python train.py --qk_norm=false --lr_head=0.00402 --warmup_steps=200
MLP neurons of a small language model. Each row is named by its layer, matrix (gate and up: input weights) and neuron, and shows model dimensions 0-63. Each number is 50 + 10 x the weight over its row's rms, rounded and kept within 0 to 99. A neuron's up and down rows have the sign that makes its largest values positive.
A block is one neuron, or neurons of one layer that tend to fire together. After each block is what it responds to, as a language model described it from the Wikipedia text at the highest values.

L10.gate54:45 64 64 43 39 59 43 51 57 26 38 25 46 47 59 50 41 73 58 35 55 39 55 50 61 51 57 58 45 62 54 59 33 58 61 61 37 55 63 52 59 70 40 45 38 62 55 50 54 52 45 46 63 68 51 51 54 49 45 62 60 50 63 76
L10.up54:48 48 46 52 23 47 54 48 35 45 58 43 52 60 28 46 33 64 56 44 39 38 44 55 56 40 52 53 69 45 59 35 63 75 57 59 35 45 48 68 58 56 40 68 43 24 62 57 54 48 43 47 49 60 58 45 48 39 39 37 41 25 41 53
L10.gate520:49 47 46 73 30 43 48 44 50 44 46 57 59 58 31 41 29 53 49 52 39 47 36 41 48 66 41 57 51 26 47 31 34 46 52 41 52 63 51 49 43 63 38 34 39 43 61 45 49 37 56 44 65 39 28 48 43 19 39 38 56 34 43 47
L10.up520:64 36 36 57 47 53 67 50 38 67 42 40 61 40 47 62 45 53 48 56 64 75 34 50 54 54 46 53 57 35 47 43 53 51 50 45 43 67 38 55 52 59 40 54 66 47 36 44 43 53 31 51 40 67 60 43 56 44 63 45 57 47 52 62
L10.gate597:55 33 42 38 59 59 81 41 46 47 55 65 49 25 55 36 53 55 46 55 37 64 63 57 43 43 61 65 45 54 50 57 53 56 61 55 57 55 49 48 54 32 52 32 51 48 51 49 39 48 49 55 56 39 39 66 51 34 45 44 33 47 49 50
L10.up597:57 41 42 58 50 52 41 45 55 58 72 53 25 54 39 27 44 40 45 43 47 42 45 45 59 47 47 34 36 31 53 39 37 44 47 64 60 58 54 50 35 38 61 30 53 45 54 51 33 58 44 39 55 46 59 46 35 53 61 62 49 46 52 56
L10.gate735:41 38 26 50 41 52 45 33 56 38 43 50 49 53 46 72 47 57 56 46 54 55 32 61 49 60 57 37 34 68 56 63 42 38 45 62 51 45 48 41 38 62 49 58 44 60 42 57 55 53 45 58 64 39 54 52 31 39 46 33 48 48 69 66
L10.up735:60 54 43 46 35 50 55 45 32 39 53 52 52 55 38 56 64 60 58 35 62 56 54 58 49 37 42 33 68 48 46 46 60 47 44 53 48 45 32 52 55 39 48 45 48 47 53 54 51 66 28 38 58 57 53 61 56 57 51 54 61 52 52 59
L10.gate768:72 56 66 56 66 45 39 52 32 49 44 30 56 34 48 52 56 29 37 59 63 53 52 45 54 43 61 42 42 55 45 49 58 48 56 66 42 39 35 54 50 48 46 63 55 77 49 24 41 43 52 48 46 58 36 62 55 52 41 45 50 59 32 37
L10.up768:32 63 48 47 53 44 57 33 50 34 34 43 40 32 59 48 56 65 63 63 38 62 48 58 51 35 35 63 23 35 49 49 57 34 51 47 46 57 53 35 41 37 46 53 51 50 47 14 52 55 40 37 32 45 56 58 59 54 51 60 39 46 65 54
L10.gate1004:31 65 67 47 51 63 51 52 34 52 52 52 38 48 41 53 53 50 55 62 59 60 52 56 59 48 60 59 38 53 50 46 29 68 61 43 47 57 45 65 46 57 41 52 73 42 46 42 31 50 30 49 54 52 44 41 69 53 50 40 54 47 66 40
L10.up1004:64 57 27 55 52 45 61 38 40 45 52 54 46 54 35 00 57 44 53 47 51 41 43 40 50 46 30 28 48 39 49 45 61 58 49 67 57 43 44 46 47 43 49 49 49 59 61 79 53 45 45 45 33 52 38 50 47 46 44 70 36 49 42 59
L10.gate1142:46 38 45 54 37 50 45 74 62 41 49 46 41 51 31 40 59 61 39 66 71 37 53 43 55 59 33 52 35 58 54 48 30 58 42 60 39 69 46 58 53 48 41 38 72 60 60 57 63 63 51 44 58 44 45 49 39 55 45 52 50 53 47 58
L10.up1142:43 44 43 84 48 52 56 53 41 44 34 51 26 43 53 36 69 51 74 42 33 39 51 48 40 54 62 44 58 51 38 45 46 42 38 50 53 41 50 65 46 59 42 51 55 54 64 49 46 63 61 56 76 40 56 53 47 34 55 63 54 41 46 38
L10.gate1211:31 53 48 53 42 74 42 60 45 51 60 55 37 54 54 67 36 57 67 32 55 51 49 47 62 42 47 50 55 60 60 43 56 43 62 53 50 59 46 43 49 40 35 40 62 54 59 43 55 48 49 51 56 46 53 47 42 44 46 47 59 58 57 50
L10.up1211:31 33 56 43 31 34 41 46 59 43 52 37 62 50 48 60 31 24 51 39 51 65 60 40 52 52 48 43 50 50 59 47 58 51 48 48 53 62 30 49 53 46 44 60 42 68 42 43 40 42 45 48 47 46 59 58 52 35 53 33 42 60 50 54
Responds to: Pipe separators after a number in sports league and statistics tables, plus punctuation or conjunctions after numbers in prose (65 or, 15,000).

L10.gate90:49 45 43 63 46 45 36 55 67 72 32 52 46 52 58 52 53 57 58 68 51 47 41 53 72 52 51 61 52 52 46 74 67 64 24 57 41 48 21 48 51 60 46 43 61 46 58 55 55 54 43 53 62 46 52 47 56 49 62 60 62 45 71 46
L10.up90:34 46 32 63 74 43 45 49 59 54 59 40 54 46 49 42 47 72 54 53 53 57 49 46 46 37 40 28 25 50 27 42 47 60 66 47 44 41 46 56 51 63 58 58 54 39 55 72 48 41 52 47 47 58 40 49 49 51 57 67 56 53 26 70
L10.gate115:47 49 52 42 54 66 52 51 66 52 50 47 47 53 41 53 38 71 44 47 55 59 38 52 54 45 73 40 38 49 46 38 39 47 56 55 48 51 31 46 51 25 43 67 29 32 59 51 36 58 51 59 51 55 50 31 44 53 47 67 61 59 53 69
L10.up115:50 26 39 47 59 65 42 56 57 39 78 43 53 37 60 40 46 58 54 53 56 58 47 46 51 35 58 50 41 41 50 58 52 53 54 61 57 43 46 42 41 39 38 52 55 43 60 39 45 55 47 48 69 45 54 54 50 46 61 63 63 70 45 57
L10.gate329:51 22 57 41 62 55 39 56 44 53 58 62 46 74 63 51 54 54 62 49 42 40 52 50 34 57 35 53 58 64 72 56 62 59 60 72 61 51 47 42 50 30 43 79 61 71 69 53 59 49 49 59 56 52 54 59 35 53 54 40 50 64 35 55
L10.up329:67 47 45 33 57 49 59 51 44 55 45 53 45 53 60 43 56 37 34 45 57 49 38 46 46 54 48 67 61 59 52 38 62 43 36 37 51 39 46 50 49 30 48 66 59 49 68 45 75 66 52 49 62 44 63 57 51 45 36 42 49 47 39 71
L10.gate878:67 59 46 49 62 59 46 33 43 64 52 34 36 46 46 55 48 71 47 34 40 64 34 46 49 48 42 31 52 52 55 46 45 50 41 55 47 38 39 55 57 44 54 51 43 42 48 34 65 44 44 29 54 62 28 49 35 47 54 52 56 36 47 55
L10.up878:49 49 58 34 56 48 54 50 55 51 46 34 49 34 39 56 56 38 61 47 46 53 52 48 58 37 45 43 41 42 47 44 45 42 54 46 63 40 45 63 59 45 47 69 47 41 48 30 63 58 58 48 69 42 47 40 45 69 53 42 41 56 42 44
L10.gate937:22 49 38 34 43 59 63 49 55 56 54 51 42 37 57 57 45 61 53 36 56 59 48 53 54 51 48 43 48 54 44 74 61 57 46 55 43 54 79 45 44 50 46 40 58 38 43 43 64 55 37 41 32 55 53 67 39 38 43 57 70 63 53 75
L10.up937:45 39 53 61 51 51 55 64 35 52 46 32 71 41 25 46 57 52 57 66 34 38 58 50 46 45 35 48 61 52 59 52 46 68 52 43 50 45 56 41 56 53 59 54 44 61 48 44 62 72 45 30 37 38 27 51 48 46 56 65 59 42 52 50
L10.gate1033:42 53 53 54 60 70 28 29 54 51 51 43 55 64 42 57 66 48 44 51 47 57 37 28 49 39 53 59 63 47 34 63 38 56 45 68 68 47 45 45 40 46 44 23 56 58 31 44 67 54 72 64 53 35 45 34 63 49 65 57 52 28 44 59
L10.up1033:70 61 45 52 53 56 50 47 53 64 43 43 47 39 45 37 55 59 46 72 30 53 40 46 43 37 34 36 55 63 60 62 51 53 50 41 48 53 59 45 47 52 33 51 46 51 42 51 43 55 45 54 40 31 48 40 42 53 48 46 49 49 40 58
L10.gate1172:67 56 52 46 50 47 36 57 37 49 51 43 56 47 54 49 42 49 35 44 49 40 64 44 52 40 41 51 34 51 53 57 35 54 47 43 57 51 63 52 57 68 48 44 51 40 43 27 51 56 49 51 47 41 60 38 44 38 45 57 47 74 52 49
L10.up1172:41 44 46 44 55 43 49 51 47 60 54 20 45 49 52 44 54 55 56 39 44 60 52 45 43 44 53 47 50 31 52 73 57 36 45 44 43 56 62 54 50 48 38 77 41 63 34 50 71 59 45 54 34 40 56 55 38 54 32 42 57 38 40 46
L10.gate1179:42 37 43 56 54 59 47 51 50 39 67 41 58 34 57 46 59 71 52 42 54 57 58 42 42 28 55 48 39 48 60 69 55 48 64 42 43 36 53 66 63 42 52 40 44 57 44 58 44 61 41 54 57 40 64 44 41 60 35 57 40 63 53 61
L10.up1179:51 47 33 50 60 53 55 60 61 52 69 44 60 50 56 53 56 60 64 47 45 43 45 59 39 46 49 64 37 54 34 47 52 52 44 45 37 46 37 61 44 60 67 59 55 56 60 49 45 55 44 53 58 69 38 45 36 41 58 39 30 74 46 59
Responds to: Tokens ending a repeated prefix or separating entries in lists and tables, e.g. Plesi-ops after a Plesiops entry, C. lutescens, row-start pipes, and commas, semicolons or colons before the next item.

L6.gate212:76 66 45 48 43 49 52 52 51 45 42 42 65 60 41 65 48 60 52 56 42 48 38 39 44 56 60 45 58 41 56 44 54 39 50 46 58 58 34 43 62 41 60 46 51 67 54 35 67 49 34 57 44 55 71 37 47 48 52 56 52 57 34 70
L6.up212:42 68 43 35 53 42 43 46 43 37 55 48 52 60 64 64 52 56 48 60 36 37 41 39 30 53 50 58 43 56 45 47 61 46 54 44 43 46 53 61 44 44 48 51 58 53 67 48 52 52 45 46 39 49 44 56 49 65 68 41 36 53 43 51
L6.gate230:55 57 48 56 43 43 45 44 32 35 51 31 63 51 48 56 36 56 52 53 69 67 63 46 39 55 48 50 59 50 55 33 62 70 25 80 46 41 58 46 50 64 64 44 32 40 63 57 42 47 47 52 54 54 44 63 63 53 45 41 38 53 39 48
L6.up230:42 49 55 28 40 58 50 47 46 51 46 44 43 39 48 75 59 53 59 49 57 66 45 53 38 50 44 52 53 50 36 41 54 55 23 46 40 37 52 58 33 55 51 49 43 57 38 49 53 66 29 44 56 50 42 57 41 25 51 49 31 53 43 34
L6.gate353:60 65 60 42 51 56 42 58 41 45 48 36 49 49 44 40 43 60 60 43 50 64 44 33 45 64 59 53 56 35 28 45 45 57 59 59 58 73 62 63 37 28 52 46 54 45 56 52 61 42 49 30 38 55 56 45 46 38 60 50 44 60 51 56
L6.up353:65 59 40 45 54 68 41 54 34 32 41 41 46 50 52 77 61 42 44 69 41 28 43 51 54 60 45 55 43 45 79 54 63 44 46 57 31 39 55 53 57 56 63 60 30 64 46 54 51 66 40 55 51 43 53 38 63 57 68 65 54 43 47 46
L6.gate534:56 58 33 56 61 44 43 59 40 38 51 58 56 39 41 56 49 55 60 61 57 47 50 35 57 53 59 58 39 39 69 56 37 35 58 60 66 59 45 39 46 40 66 42 44 47 69 36 34 55 29 44 43 37 51 42 37 45 54 53 63 29 47 42
L6.up534:41 53 46 51 47 67 51 39 58 41 59 36 43 59 52 46 54 68 50 41 37 60 57 42 44 60 25 50 42 48 54 44 46 53 46 72 61 45 56 47 53 50 47 57 55 59 53 49 55 29 55 62 69 45 77 42 45 57 47 42 41 44 47 31
L6.gate540:31 47 54 57 41 31 57 42 33 55 70 47 61 41 44 61 57 69 62 69 56 56 54 36 58 52 62 62 29 56 54 52 40 52 45 54 52 54 40 38 33 44 39 52 65 58 42 37 64 52 48 37 53 42 52 56 58 53 54 63 38 45 47 43
L6.up540:40 43 58 68 35 74 59 55 51 55 47 59 48 57 35 60 46 56 44 41 51 43 52 45 51 57 42 40 43 43 42 50 45 54 45 53 58 52 49 77 57 42 51 58 48 53 57 61 40 59 50 45 45 26 45 19 42 60 60 63 44 61 46 47
L6.gate845:52 50 42 46 47 33 24 30 49 49 57 38 52 50 49 47 41 53 60 56 53 55 49 40 32 54 30 44 62 52 61 46 50 71 34 51 40 42 56 29 57 44 50 42 53 52 51 38 42 58 56 55 50 34 36 53 46 35 56 52 54 56 51 45
L6.up845:58 51 37 56 56 33 49 31 53 60 45 54 42 45 49 41 62 46 74 68 44 54 53 63 58 37 27 55 66 33 50 48 45 60 58 65 61 37 52 52 50 59 73 46 59 38 53 47 55 34 52 42 48 60 56 46 36 63 65 58 49 48 43 41
L6.gate1141:54 58 52 36 55 46 53 57 54 44 46 47 76 32 53 52 53 63 59 48 45 44 45 46 73 60 44 53 50 45 54 43 49 45 52 55 51 53 41 43 33 49 57 42 50 52 59 35 33 71 65 43 59 55 32 40 54 57 59 66 50 52 25 37
L6.up1141:35 43 47 46 37 64 47 43 46 46 50 44 40 62 64 53 51 68 56 65 42 55 56 60 58 41 55 59 56 55 42 39 47 62 56 47 63 62 48 58 43 41 77 56 55 32 68 54 60 54 36 73 48 38 42 35 51 44 56 51 43 74 33 59
L6.gate1528:56 48 38 42 44 56 50 47 31 66 33 75 63 46 66 52 51 57 44 48 50 44 49 52 53 49 56 48 39 50 69 59 50 45 40 43 64 60 42 48 35 47 42 43 44 71 40 61 63 50 47 64 44 62 48 54 67 50 52 48 47 25 57 45
L6.up1528:57 48 35 47 40 57 34 42 48 58 54 51 73 41 53 71 40 51 34 56 80 57 47 32 57 59 48 50 42 46 56 49 56 56 42 59 54 41 35 43 42 73 39 39 53 62 48 49 54 59 38 66 65 52 52 65 44 63 49 47 47 41 38 54
Responds to: Adjectives and participles (or their final word piece) placed between a determiner and a noun, e.g. the targeted, unified, accomplished, same, main.

L6.gate415:56 70 50 46 25 63 42 69 51 38 49 46 59 46 48 34 58 47 55 58 44 54 47 41 62 55 57 37 43 47 58 52 46 47 39 39 52 55 47 44 47 42 62 42 48 56 42 57 59 55 61 50 40 43 37 50 36 48 49 59 55 62 63 48
L6.up415:43 74 43 43 43 55 32 59 58 49 57 44 54 41 55 50 52 53 49 58 46 56 56 56 60 41 61 33 54 58 42 67 50 44 54 39 42 57 51 45 51 49 57 50 56 46 47 62 60 50 34 55 48 37 34 46 68 41 40 32 47 32 46 49
L6.gate721:62 48 39 53 49 33 56 44 62 46 49 78 51 44 52 40 60 55 45 44 53 38 45 67 59 54 35 58 40 39 46 67 58 45 42 39 61 45 58 44 37 70 51 53 59 42 49 43 44 43 48 55 44 46 63 59 43 54 37 74 35 49 63 41
L6.up721:41 46 48 44 33 50 37 48 18 27 62 52 35 51 48 52 55 49 31 50 73 45 44 53 55 60 51 56 46 44 48 29 49 51 61 31 60 71 41 46 46 43 59 68 57 61 49 51 61 46 48 43 42 50 65 42 53 42 50 42 65 37 53 46
L6.gate725:48 51 53 53 51 52 37 58 60 71 51 41 47 51 47 46 46 52 50 39 42 53 34 50 43 55 71 56 45 46 43 58 61 50 49 46 75 50 52 51 53 60 54 66 65 59 37 43 49 60 53 45 63 60 64 46 55 42 68 47 37 44 56 64
L6.up725:50 46 52 56 26 52 28 46 35 25 48 70 31 64 54 30 50 38 55 29 42 47 50 44 52 37 37 58 61 53 50 49 40 59 51 38 58 63 48 61 65 32 31 50 51 51 41 54 53 43 56 44 35 49 55 48 53 54 37 37 59 65 45 53
L6.gate757:46 53 39 41 57 59 27 59 48 38 65 51 59 68 66 38 47 54 35 55 61 58 52 50 63 42 46 53 46 51 50 63 50 61 46 39 48 45 59 45 42 50 54 42 40 48 63 55 48 64 63 39 45 43 59 48 26 39 49 48 55 52 48 49
L6.up757:51 62 54 31 39 39 57 54 47 50 37 45 70 50 50 49 68 59 51 44 64 50 56 51 53 44 58 54 57 55 60 50 49 41 52 43 50 59 33 65 49 51 69 53 44 75 57 51 61 50 60 56 50 29 61 58 39 40 58 54 54 41 45 52
L6.gate856:56 47 58 66 45 36 44 62 50 45 27 54 41 55 46 33 40 33 42 57 42 43 39 51 64 69 62 64 62 30 44 52 34 60 61 56 44 38 41 59 40 39 58 55 59 65 30 42 58 49 39 43 42 50 42 59 55 45 59 44 49 57 49 67
L6.up856:34 62 46 59 58 50 55 47 45 63 38 57 50 71 46 61 54 60 43 52 36 47 53 41 44 47 41 38 62 77 55 48 59 65 40 47 55 71 52 41 55 45 45 49 48 38 50 45 43 39 49 34 51 28 68 64 32 46 39 84 60 45 55 46
L6.gate1007:57 45 54 47 48 61 36 49 38 45 52 52 63 51 47 63 32 45 49 50 49 52 49 55 63 34 54 55 41 44 53 47 52 60 51 52 36 69 37 39 48 36 55 58 37 51 48 53 50 47 37 51 50 54 55 41 60 63 41 54 48 48 50 44
L6.up1007:41 46 51 50 59 53 42 48 51 67 45 54 56 41 59 54 39 51 60 33 51 69 35 48 43 49 37 50 36 64 58 49 58 53 60 50 43 42 50 57 54 66 39 29 48 53 63 53 47 52 50 39 38 60 68 43 47 41 52 44 35 63 44 49
L6.gate1315:40 48 60 51 29 44 55 59 43 45 58 61 64 33 39 41 46 56 60 37 46 54 32 34 47 48 56 54 68 54 38 70 52 52 51 33 49 87 35 34 32 56 52 33 39 50 53 40 55 72 32 61 55 54 58 52 46 49 47 48 56 37 38 67
L6.up1315:54 63 63 36 60 52 41 63 48 54 53 48 37 39 47 46 47 27 47 51 53 45 33 48 38 56 63 46 50 49 64 35 50 47 63 43 57 45 46 32 55 73 49 49 41 47 53 40 47 50 55 52 48 47 57 45 58 54 45 37 45 62 52 40
L6.gate1429:54 39 59 43 51 38 45 50 61 53 50 58 56 47 52 33 33 42 38 75 56 34 57 25 39 38 51 58 41 54 65 50 40 34 57 38 67 46 58 46 44 53 57 45 41 48 56 60 57 51 35 49 34 60 66 62 48 60 43 43 65 37 58 70
L6.up1429:63 28 39 59 29 53 46 54 63 51 52 44 68 50 48 50 41 47 36 43 32 46 54 26 55 59 54 61 60 60 57 24 49 43 55 59 43 47 54 45 52 57 48 54 37 59 52 47 43 50 56 43 54 45 59 38 49 56 70 49 50 61 66 67
Responds to: Pipe or semicolon separators right after a number in sports statistics tables and lists, e.g. "| 33 |", "10;", "| 41 |", plus weak hits on word-internal pieces like the hyphen in "sixty-one".

L4.gate198:39 39 65 28 55 59 58 45 62 44 62 44 58 55 48 55 38 65 44 60 37 37 40 32 34 46 57 46 49 56 43 57 33 41 51 67 45 39 57 31 52 45 51 40 36 41 50 34 46 35 61 43 43 74 48 62 54 60 55 35 59 53 39 46
L4.up198:55 34 55 36 53 54 56 57 67 41 53 49 72 54 43 66 26 53 46 48 33 37 57 38 33 36 50 23 45 38 52 48 44 54 57 62 58 43 65 50 56 36 51 46 32 61 54 52 42 21 58 50 50 49 48 40 52 47 34 47 50 46 47 48
Responds to: Adjectives and suffixes naming political, ethnic or ideological affiliation before a noun, such as Republican, ethnic, indigenous, extremist, liberal, political.

L10.gate230:56 51 58 40 44 49 48 48 37 47 59 70 46 48 41 45 36 68 73 40 36 56 51 55 74 42 37 48 42 56 42 47 34 52 50 35 51 49 23 42 50 66 64 36 50 50 56 48 33 69 68 41 55 37 41 76 44 34 62 60 62 43 52 42
L10.up230:50 57 51 40 46 53 43 52 54 39 48 56 36 47 48 46 58 39 56 31 28 48 55 49 49 62 42 59 34 61 50 54 52 37 41 51 61 53 45 26 67 43 38 51 43 42 44 35 67 51 34 43 58 49 49 40 42 45 53 56 51 43 51 54
L10.gate371:47 53 58 49 49 40 58 34 55 31 54 45 31 69 55 39 44 51 52 43 56 55 57 40 49 51 35 48 52 53 52 72 43 50 56 47 55 47 32 50 57 64 42 57 62 47 40 62 51 46 61 45 52 56 50 36 48 48 47 45 49 53 64 42
L10.up371:45 51 76 37 46 48 64 55 53 39 61 38 31 36 60 44 55 49 44 50 46 54 70 44 40 46 36 49 41 44 54 40 60 64 44 25 58 42 54 51 59 64 56 36 56 66 43 40 65 53 30 39 38 47 50 46 47 52 55 55 58 31 54 56
L10.gate393:53 41 54 58 65 45 41 58 60 45 44 54 46 55 42 51 45 53 68 50 42 44 59 37 35 47 20 42 55 60 48 38 43 58 41 46 62 64 54 57 45 37 44 32 52 75 50 56 73 50 56 46 64 61 40 38 52 45 48 48 54 46 55 46
L10.up393:40 54 58 66 44 39 47 48 54 61 49 56 48 45 53 37 57 50 70 32 60 45 55 40 37 61 47 65 50 33 51 56 42 51 63 34 56 62 50 28 60 38 55 59 42 47 57 55 58 60 35 50 49 64 58 63 52 43 63 50 57 55 56 29
L10.gate845:53 45 60 40 50 38 43 60 59 43 65 46 57 59 51 38 46 54 55 40 61 48 53 43 62 59 37 49 48 39 57 54 61 61 57 56 46 44 62 45 63 49 51 45 54 44 52 42 51 58 43 76 52 58 43 63 51 64 41 60 52 59 48 71
L10.up845:71 48 42 40 47 52 46 38 52 50 44 79 42 44 48 40 47 41 43 49 26 48 50 61 55 43 50 51 47 58 49 67 38 53 50 52 45 50 50 44 58 57 52 55 53 48 40 38 62 50 58 50 67 52 45 32 45 47 52 42 47 53 38 63
L10.gate967:49 46 48 44 49 49 57 48 40 42 56 44 47 38 54 55 45 58 50 58 69 53 50 31 56 52 33 36 36 41 62 47 59 37 53 45 45 70 37 50 65 53 42 43 52 51 50 27 44 55 38 58 47 46 39 33 50 50 68 60 46 51 54 41
L10.up967:53 47 31 46 37 45 55 51 61 46 65 57 47 56 53 60 59 56 58 41 50 51 53 37 54 61 44 45 56 49 53 56 54 49 42 53 30 50 61 49 54 40 47 55 59 55 72 38 57 49 43 36 54 50 36 31 48 41 27 44 42 49 55 46
L10.gate1064:51 52 44 49 42 58 42 75 65 36 57 49 45 41 47 57 40 57 54 44 57 38 56 50 48 58 42 45 52 57 57 33 62 64 45 44 59 29 51 53 59 52 35 48 43 50 54 58 46 49 47 43 44 50 32 50 38 66 46 41 42 38 61 72
L10.up1064:56 33 53 43 63 26 53 43 62 48 59 62 43 57 71 37 43 40 54 43 56 43 39 60 60 58 28 27 39 42 54 43 49 41 67 30 47 58 40 59 74 58 40 31 51 43 42 41 46 50 50 44 43 43 27 55 39 40 67 63 38 57 48 46
L10.gate1350:64 60 50 49 56 52 60 52 53 35 51 38 54 49 39 35 51 54 64 47 51 52 50 53 66 76 60 35 48 57 54 41 64 57 40 45 56 41 36 62 46 55 47 62 39 49 61 31 51 41 63 55 52 50 55 72 39 62 50 60 52 52 49 50
L10.up1350:50 36 25 63 54 40 70 54 62 46 50 58 43 55 43 53 49 47 66 35 42 58 44 60 55 69 41 61 43 52 58 46 35 42 49 61 47 58 49 36 44 50 40 32 57 49 59 41 58 43 50 51 54 40 34 49 28 48 33 61 43 38 41 60
L10.gate1375:53 59 57 66 48 46 59 34 32 38 49 53 50 56 55 61 60 55 44 49 51 26 46 51 69 61 54 46 61 49 73 55 45 48 67 59 60 54 53 55 59 65 57 51 68 68 38 51 49 47 30 64 56 23 50 57 49 40 46 66 51 35 46 54
L10.up1375:49 46 66 55 42 62 59 54 46 44 48 45 58 59 37 40 58 52 48 60 55 73 45 51 48 48 45 65 34 28 45 39 52 60 43 60 58 51 45 24 68 46 59 57 42 53 58 41 40 58 53 32 52 52 57 41 62 44 35 53 23 48 49 51
Responds to: Title, role or faction words, and table pipes, that come right before a person's or group's name, like manager, shortstop, president, by, with; also faction adjectives such as moderate, traditionalist, modernist.

L4.gate1429:47 42 48 60 41 45 55 37 33 73 50 56 53 52 47 54 56 45 48 50 37 42 37 37 50 34 32 54 59 50 52 46 52 61 40 41 77 49 44 49 45 55 68 50 50 61 75 45 45 37 45 39 42 57 45 50 63 46 65 57 60 48 63 45
L4.up1429:51 45 44 51 51 37 60 53 44 45 52 55 62 51 47 44 51 54 59 42 41 34 55 50 43 49 66 55 54 50 43 50 41 54 58 45 63 31 59 71 64 49 35 36 29 55 57 39 57 61 56 86 53 62 50 67 56 32 33 32 54 54 48 31
Responds to: Final subword pieces that close multi-token foreign, Latin or Greek names and terms, e.g. Exod-us, Baro-que, Kountouriot-is, elatero-ides.

L4.gate745:53 54 51 48 54 49 46 56 49 51 60 53 69 45 55 53 41 44 36 45 51 37 53 52 46 48 52 62 38 50 42 54 60 26 59 43 48 53 22 46 20 45 42 49 54 54 32 52 51 57 60 40 43 58 40 35 56 48 53 55 42 68 50 56
L4.up745:51 42 50 39 51 30 47 49 44 44 55 50 30 43 52 41 44 69 44 58 59 63 38 57 59 35 55 43 48 41 64 50 53 59 44 60 42 39 42 44 54 56 48 69 61 44 53 37 57 52 50 51 31 55 54 47 40 54 56 53 51 52 45 43
Responds to: Pipe separators that close the last cell of a row in wiki tables, mostly sports squad stats, standings and score grids, e.g. "| Cup | |" or "| 82 | 8 |".